Part of a small language model's weights: 3 heads of 64.
MLP neurons of a small language model. Each row is named by its layer, matrix (down: output weights) and neuron, and shows model dimensions 0-191. Each number is 500 + 40 x the weight over its row's rms, rounded and kept within 0 to 999. Numbers have three digits each.
A block is one neuron, or neurons of one layer that tend to fire together. Before each block is what it responds to, as a language model described it from the Wikipedia text at the highest values.

Short word-internal fragments right after a prefix or opening piece of a split word, such as re-b-ellion, con-cl-usion, ex-hib-it.
L6.down23:513482452510532561506449451443520519539543618488481493561470490511482469510456497482436502570514487458524544447521521538462486484508472484519579499521495513508458487519425480568459412506548540581496531502458546471461500542456526438443524566545533512500556549469453475489495553541439514531557513447520483506479594468520497437481540460575424431473539490488558475489422483425458519449479503516469505526486589550430464525472464498493449549567517500484480504461531506468485488438482510504459472516526496454551424552471515468452534529507576507558542535533487503483507517441498555588
L6.down30:500529525509458490538520494520563511492462558521555545455486463497506472524433451532528512472467514514442552496439490514556501596493542494494525478593486488471530621536514489467509422415464502476501473502489524554459593456491486456473504501503436429456535456502505511547505544415518477493548450500483476515613508549482516501513443476495454435552503502412463492519461500478436454491556499569462529458531467509495521482495515473582496484501539494457478496432526555502465609495450495504435417558530485437507537558478543518581522522481464497488494519542509530543506413519546512467
L6.down57:472395566480478486494533466450518495487509546511531464433461553514515470562510453530522499491490487527470466449476516498520586525490504467461516508502524521497516569491568536484472533489482451531522503487540485574537485486429444567509503554516422459489582483484419482453516539500493502466560505490555503610473469464471447456481503565509542494438553507502520503610500498497539508532478524515452482546456428519470574508536475532536450542544511513460480464459432500521522567430512448521511509496547432500497497544489452587574422478506498399476444572470509479525449455553464513548
L6.down70:496496522479508517506578521427445536497559489413486510477508459459508470534543516561522460511542439507484479441414505443516465461495568455462478505473521474484547508529478432479513528424575494501542572464481518526491487458510468554493494514420478484508530514511504484464457518536534564523485490484547473576466470485584380497485500487523497546471543487517537482535568408488505556524456556472489535515420503533497496516505479476442521488467468465448504535548507497506534473466498543452544575472484586482476593421513488501504542448563542490544503604507527529471459532566555425432
L6.down78:459492492507510453498488585494444468501504491406465481551470459524456517531473582562552538502466483520500488393530504440575461446474519513496556478498481452472492460543555451384494494531528501458473532444495457542562583441538545519513495550543482482497447528529539536522455504520473466446500428479516530493570462477508544475454443413509540509477472512503520495480557526475465480493527490494466424483548473498470536495498542493499530467473537512446543514530547563513437539576543490552486538552511479502566540442441395466528405493502551501454490478533523543527540506560513551553
L6.down104:556498536514475575540507442490471465506503420468485579524480539486480438512556556461480528491537510513442450436494448437481478468536540440524468522426457561524419441495492535516489543522507491480512546486404451488433482531518458525511505485429552525535549534498483456550453555506507461471526478467470508508483513543559509520456419454480528505489465537469552482529508522542513513560513570527515525544505513534551550575450643527499493510530435518487527461524559479513433486461503491570478570551482536549557439484579483501475510442527466474417465467528490439512454516475477472464
L6.down110:442568475507468501522513541485490498546522506529470483499386464511479511510513624524562454554475480467505483511495576484467478465537511552515435571520542585443515486485512544493571507458469541467479478494496467467543502518464416527499471447501504471494488510509555613529500511473490512422448497476545493532471524482577456513540420541546478527541462463386479523509532592562519451482518473524501515523499428540448422451527505482440505428533507476485515495563542555505569454529474484445422562482527522478523499476475502463501579499500520553451523478508521533478467516530488419494
L6.down166:501546466525551507457545443502533483430517482424560542475443539610483464556479517443527560532538571534437471508423481508532531554525525496512491498486546533470537557548538490454511503499434518513522551491542545486497404475523478455495467518500515471528483445488513545472503538496528436441535495513481541536511507522450583538572458491503536563472516480501489470469541448453461500512490402571592503472486450413542470566530483512433528454508488503529427475397508551494497472495443536529483491556526471523488479543474478491595445455540511521527449481467527460534482443437511467516
L6.down208:526519544545547470487450492418486490523493579494529545496504453480578458542546623565515416422402553473519491469478468506477430475460510486499439536528466560472547514489544528498469438561490472467482548470535493510494451509513524463524555528514519505459536461501570456538475509523566491552553484446479464453598425472477479485526447472459543545486432522515564460521438508449511541533469458501468536458441480518469519529490524469465507446502472555523567483519515540470462521534466533408473510466454500552555466462469481536598525496531521555560462550486461498470514499485521462532
L6.down225:467527537487543516481462470536498502473499474546520499457477446403467452454453490515430500492512554524530528547564527487484552500466526529518472520518497534567449512462528429500535507587433546568486491446581543565437471533500574499461494507522525536516476464537519506511475520465449523489465467538565489490492491480525473518490515473470510444436522505442574586413473468602461467537469503460485415466582477525471469496550506589518432510456573476496484494496511512497540447531445513504493568458388513427554484472455514534498486563555519562490448499467474544500535452469511536473
L6.down230:501418548514510473410430452545494498488483512511498553490498472510449501471578448555517576413397559414419559501542507480490456456474553525551514404544520439527524578497531463471398473495593499466524507456470483499512487542526459522470494474530514584565518539478514485476507498465537569532495462470487504515525473493536455517490547476483534506482504473521549524520540513485563514600469478553476443554502513502443525456464504485470493529508479548475530499497455474534492535515495554458500557450498444533515534451527551539511443473593454463496512487494447478549506453460583527498
L6.down232:487485489501484473486548554524457474563532494553486559424469484469516516507479451517449514473498522459519525550544531450524520543464512443492508454524515486542532474560453504492475477482476456560442527547471466510522462495499551419513523424443530435484500435541464565510519476488545587546448523542506452470580530488549407425505571489518465504529500421507503498483511491567434430514511504526469480498535421518547525538534498507460519496447372453563463459498488514494510531547464532479414494510543519556512502491486562593534489489537496550567546555500474525434432477514580492469
L6.down270:511499521492542570508538423501485555436543412443480474529490522489440438497483486467516509497546548568439407535495468507578501534475504534458474528483539459551483455453490528430478567463523539500508497452522440534449490455432477501482482530487561501594460557446486486419512435507513502545515520500519482554502467458551466498486522550526515500480454447552514476426499562566475525465472428492453521505514431483496535538520520590415515500494494508529479551586526402562511505516497491462524587538526458554572496533470517499523486485501466472495497482530471482514520613549542478481
L6.down284:492453486476586478495468470551523504476555487453430514524526473458503447509530476459528461534517520587501512466528514437450524533491439528434479497423483507596508462523603482459535570493476506567559498474496502515522512504557418509546439475494485452496475518501464434517555512496470477527468464566563552547521420545467442416458509443501462452554535429467472448442490515465552536487492509450466507475491543510549490446471527490507472453512536496500484512546510497581450550519516514579459557492555604532512462460547457475446522475469529511476513448500551554552517558466539543531
L6.down318:547528526509411482548504485469426468513475500552490499514473526508516507502470484591486497508499551543431494506562497525541453561538583509496472484512452500538480559511505559510457552475569527519484501554452528517531517457511432433470538477493478492480514538506573511518520547449419488560468432494506465549478501434526532516538478492465472468509468499479539455531469475528431500517559514479494462501450613483506498498431475429551482503562419409497557505481567490494486454484516439524466486495542451407494502576470516500527460603507525428476484520575525474449513490591531417518
L6.down338:467476525479493496539512546511495493512551491581527471479534566599483496515443514474540521469487569483395548467524525484517532502489510478552461483493531499519449529539564547543478479533474482462539495433466485462475485511458526548476513501529468460519546505482504481477580415538557615543528483519484549483555518467519486451475431450460493437481474444421534474511462483486511560480575446508508463440488522538546488494455594504519610518477547466547506517523469515470566475511511499439496483501521490517579575465478442400583451494476509448477497475463514460445465488521566441447

Short middle pieces of words split into several tokens, right after a prefix like rep-, inc-, res-, as in rep|res|ents, rep|ut|ation, inc|or|porate.
L4.down11:542463461493549413489463572489478460585444533589550499509502507496473470444490533455533484534513532475556475490528539481458439475471504504519499508468469501542444479523474475479513434522412510512549486513513503522521504448528480511471610454509499528521459429529472484499481495571458533442466556521520502493547500509575492528465521529499483509567550470492504556473431506499540468526429449490560570468490556406445475562552582536525524436494458489473452565516412481532476471505465538503472491512505510444544502512485526500600491445466480433467462543450485525534529573578410495524
L4.down69:472435451521535432530428495555577535436435518490517531493468573552499498467550443471463497477573538543503452538488450506512477509542562562462527485524503505558507462526563494447483497489488424501442482526464600565501524447416574445523464536472495434516457495506534566458475464496400454492412495476471493487496472511485441533474498498560483476557451529501473590549509565527459496505494526484524436439493476486502493530529505498540538497452495504492514506526528542491580508519576491474498497545538569522523472521475469584508532575555532512478455452435501429458496523508427490480
L4.down105:514570438491516465478511423539564424423509433458498467562568453388513531532506532454482542517513584519545532520524510510506520513459464502510430509491481521501491484476504477508535520544490440570482517493502546486541456494452465469415462491499479504518460528538413528465524572492551508513543510457499451525542527500452492531505545517512434521573522491459502503550458527515479548423500479512491496443543513524496549548429488454470589479513499515477529549545498484522506370528484494542480531488545489535474414508464506509556476519573526514533459492379588452508442534514532453474
L4.down153:528488459523506475449363460569517529490589425537460450552425523508511501482462514448511465481466534423497571508427494470516512557541465502495485525530510479593575532526482486563500483503478502476440453508514486503446527527489498510527432453535448543592509495521472572469531517508504554511397539454501530449553497515488528511478459482556502479524534474527459493549420501455433546545492498487519459497449566497473533469493481492491532496516582407528549493521456514483481416461505616512481539559455424486473534499569485524559482522549502499523498512465478502522505468468528518539

Short word-piece fragments in the middle of longer words, right after a prefix or stem, such as eng|ag|ement, ex|hib|itions, inter|p|reted.
L8.down53:482471492479456494440459477542549445503536548519477505479487503569425442527476520506438562530455533436523521518510534542602531480422583462502502486485498450489453457480481479475459517514599497507496484518429530470454544475442494520460528518570382517541481575487533485469469489459534467487487469536596486543470580510564536488445462467492444506449484470520476438512547506496462510519517524465532527551432448528472495563560505527531511500477487496564475523518501451513604431493446525509494548578546452552497504464448511500555461530509551532542473502433489429483567490499543497471

Inner word-piece tokens right after a prefix fragment in a split word, such as pre|p|are, un|if|orms, diff|ic|ult, plus dashes in year ranges like 2012–13.
L4.down240:475538466476519544427542504406528542450483555458464571478442494416527500479532489521476456539534593476493450482430471446473498509496479514489477505595588528514573447478578441557517516458545437511477535502493515501537506501438488440596467527473529470468471454537443544483555456535495440506541470495498560537451494537470507509512457519475499564478524491479472452503538526563554513571442538445459462519506419493545468536478513554469486495501516508504486500509498460496515498464498397453495528592486500460438442516468536584501592494509499536491519519526520458554538546498555491470
L4.down341:531452431507581499578432534578503483528532430542509465600426485430445458437516462493489509558467514555469466500520496459458542483504559547498491499567556437499523499528529549459525506528547464525448536488501513530533471579570551538531550527487521529538520503510485528526464487488511523534481483467440500556509483524495551555520489511455496457557499508480445519531501539415512466501562476508519422434458521497493473440545444477484522475479478551437497585439582507466450454499477500483480454477463459442457537438462433511533474481564516485454569470407462543532484536521530465493
L4.down342:476446440571530456558524517521494475469511571554536582468507520489509538514529478588459556480532549438517487455566515517503529551497441517478490486492439533460526461497513464516475522530465418513453472547475515500473536439545493469586517515497523595500495549542483531449511549463554516506516469469481513448542476400476563523471492509504531478455530450516463504469551472498506492524431456432519455502473576481536565509538591524472476457526499473510508490434495499431605486536425491496483525477495511479456429421497575526540485425517577495462457483436472566442527542512500530475
L4.down379:495474533508559469482461563498522518501487434482536547493410526532487516469521496433541508518502551466520477576468501444450532504513501490416565426468467527482491425566530562490477508520533567468406568474480510501542504551518514520584455477573575512535484495495492494483530488457463516415512532500492465436430470501522424570497563467515553482457503457495485502530489461496546548517485430521537482491505551498492475518460486538491538543507508561469524516396530527513541496443508520499476605467511509492556437576429505496526485463509406461489524452519552453570483414489501536459

Short word-internal pieces (often vowels) right after an opening consonant-cluster token that splits a word, e.g. h-u-ge, St-u-art, co-ast-al, sc-en-ic.
L6.down6:399495495470453455522474556456500494450474460472520430533517525466470527479454447483461505440488553488480559502513559557481472505495502404548429501531482529486545513506511513556479554595504474538466482575451536448547529494517556534552506453499479503444496494494544568430472456473493408510504462492566439497509486456427466504447490553458494555543477391547440525557547551639505478471542492536537532520507512465494507538505482485507539476506516453517510519503515581498533536497512515500555551497504517484443440548472552532500414548545519471495533488518503507416482490455469492562
L6.down24:566492512505531462487486567554494583535528515471545592432454469611518546472472521484539508540525514455525449536457488512511527522541511524483511470523511454503511508557515553462530430451465509495478572504419537494540542527476568485485529500527476499538478475552489450469457441511525476457448534528504506555528508484507469477503514534548420450567512510453462533480552543506449494538467502518490379513549431506533494485568401576511507477517458525482508465523500507525558450443551532496457422525386446522512494454500480445469464554489584493473466511439524425459472465516494455502
L6.down26:580501487445542446512567499453472519486491442502517451447547447547489527542450495492515449571538458519544499489491492489508610513444516440475505527519473433537513493531568457516468457512444586426573503487481499429556471511482496547460545494553480538505530507450525446467464542569583510527532510547507522501555537495486513562429526569462462458455486474513452529542516428474572511474438483481442580485525437523480521513524504514461486494548522470442518479497532512577570481474485539496494477483483474531513532439445511526493482480508455502452510471507524620435451526518409523446
L6.down63:468468444479458472539531481477516530488521423508500436448522515437486480444517523433560517564512432547498521527530487438462571478486498569468459555468492412514475440534408484491468517476481517463454494525514480461438498500486574526534512539542513542566475527488471545587395521510525500515514467516461554521467461496464549508532486482511428521517543447493474537522537554442460549494429537468436505509468528486497488448485513474561511470513525510474469534580515531543496498503561503480548624485582383568527496529520517460482479452514488558483525496525471447533557579471474519538
L6.down86:520481514466519527500525460542498474525460463506547503504441475535544533515476528487489525504398499509519503431567479491582418435544422523520548516507434488480535514428463506524505496500470462441543486532538525513470490528437499519475492482538533494435527532466521510459399538507479535538515566491487460507481545553488601462533491508488501562500460462530442509573438542585458451449444513512468508488483475490513482524502506508596600556532541521558469569503461499478465514530452393517434425472534471581538475519460499439490511521440466483517473568455495507487571477570546480514
L6.down109:542559503486538545561409455466491484511499460472398443512575536492478534550510506517530478511504583582514481451563485433470495543550491512498509520457463462535428467516538468538507499548511510524471489477544425520492476494545431477446524455493527548502508464493417477497556448470489507532429501509571500544439516487462411483517481471478485501459486478491507443475549544536506520523582485502426495488480497531455519503459518488523534531526552507571521515550429597509512456500460445533443493490505518595462492395479432417492538521548531565464542521519559525545562528460474519495
L6.down133:472485438572539501411551585502453526469538499418584445471497493482467564546502535540562444463503469475571518553500536484473511535511594409471467440497469468511521488520480441501491484452488463558467494563534563521494518510461491567452418494524435478490492601530498470544538489508484468528527446501507522545464479513503511496493440450525599447503509492567480504644486495558466464540549519481567501572439510509527481507452559488585500509512421503486484498478492526475485499455474467490489544478450472507491573518510494485444434462508506492526434484513491494488466501525540488475
L6.down143:517499464534584480453417512494573490534490563522497484463545563447483514467519465471530487490536571449494535540485442469506482434515515512504478456580468503544487497462550573501457493538468481514450488417450483510510471491562516526495481560566573446495484488529473498377477474499525482510467513466451495556438514511461501453502502576638501441497497497487521506517516478516467521464497486447434427537507494532384538398458570563553469472582515538579507495463494555494504513489469522444487541519542536524500483509541496469521482535476520500475462528551483580521485486470511445541
L6.down153:432528511512406529533533495478526519518467523529497519528482497537515548484425512475457522447548512513524501487540395465500530535438543538529510561497553506507543464474484531515492567480531554469548504534585519547485624500490503491515524515489511522435511416441518543475563538382430527467505450521486481545461496510539551490505476554503497489434550511451618494479500526525510463498510493493488523448478483516499443546479510491478520455491479517440431457505443478451458592482503485437514469479569397555508450480466486440514566476492496582491515455495434555470482477579513505499
L6.down161:478519478540518516410496480491531518519479469506516392514452509516487535474493526559601555570506516476473494530552527549550423470519466512527470525445470501512520538543524516469425518528486487455458478468490452512505466549546489448549522562545455496471515567433498463535536559532529477572465512493512509472498514479546580486493440441526517543470542568531501508504513480454437510515569513425498510578501514596418467474441527460522536494478432495477475503475525466473465544485439431490465485494477588521464449437477490559493537506514517519532519486431483533482511392424510605496
L6.down200:472475460535494445496494542473538538399581488478537499502527520473511519539476547413590540540526476506465461528542473432487485508456507513455470498535536487542505529464519521476529435517485475537548509499573530460526457535482533541442492508563405540448537510495577492546479551419500496437482455546474444459477516438499548511468500535585442459543482493455507459487444508528514472502513540499442483525506503536514550542461511476463524521478505495412454470441469416500470499520578563496498537497520526477515515530551570530440439413524471499599432575534494494505543564433534492524
L6.down239:475506521497453505473543495525548414469507484546504554358504456478487504543393520622484601524486552521544459455489555478552466453478498492540421558473479491529486514478480517513498515446542525497514546529553519555465490483517516465490492487470450518475476505518587490561479502456528506557550531486557497476476541534528522559485533498516523469427533474480519411487479495461495505561492464527532542491494488463552464509499465513461484527522535462374523537463525521501503544511395568450460511518490502385423556459523508463523472485439517488472488561480529516487551481474551484466
L6.down285:536521466501505483522520523533518543559534582505515550502494508501440521514433504526504465466475543517483559483468532445509532496471537512557456549505518532441449595403420539482435537505460565481525469532443557444456619485501484525482525531430464455538534504483497511458496536527554536486427489480517494477489512511444532479496482422531534550547508558500426467496511460521457487501441507449479478415583535510473496517519463506502496453547559510493485498474539446578544552540500522511491383507549432484528563518516386474531459505478497473511499506497529560418547457527506451480
L6.down341:490546482544546460414484532455480476450462496523484551503579536544482529484456524448553525457448483475469581447487445525544477556495454566562579488539584501472507512467463539566484471440450526488497506447542508497499505458531538475536526459512457521503485451456516489525486421528527510485500523551520508543558502432536488545503525541568574452512537489508517523515528453441492460534467482533484553498443487514416466525487397481443496535489497488467536559517491439536510512519477526521512507455427613470479485508525472434547506592461546500545440453449438524487494575456505419467
L6.down349:509435453489506434434502516494506470465465459492499455491484487489526477458487516507469491525562551409431460541500560445498480589445531547542529508540585564456456475557513588535505499567497437485514460444484484541494535480558528490511509479528528515449525466554388473485489421483522540500475596507514540487513492524489445479475476500401437572540464481545527445503481557533527480574528483484599491432478486518484550567518552557487563482498488559464465502472459539516494491473509526434497601521489510482450506492508501510415463533459499508493428465513466525511485494531478529562
L6.down351:461592494534423556443580452522513526474495511577453524509514462505436499470496544458457508523573507485477508563512582515522454535452502488464462469541568536505536510465473460539464466479455548405545500600485440471431480521500454535488558506472476493528514484505504477421461575484557562538538522551527512488575538465514514521475559549475472472480584452473494533451450475457504515529500445513457540502440488530459530545490519497431502521552424441455538491481500438520479519475529495538428509513558544475531490424528482518509481502490554406480582471503534495478470461541454517454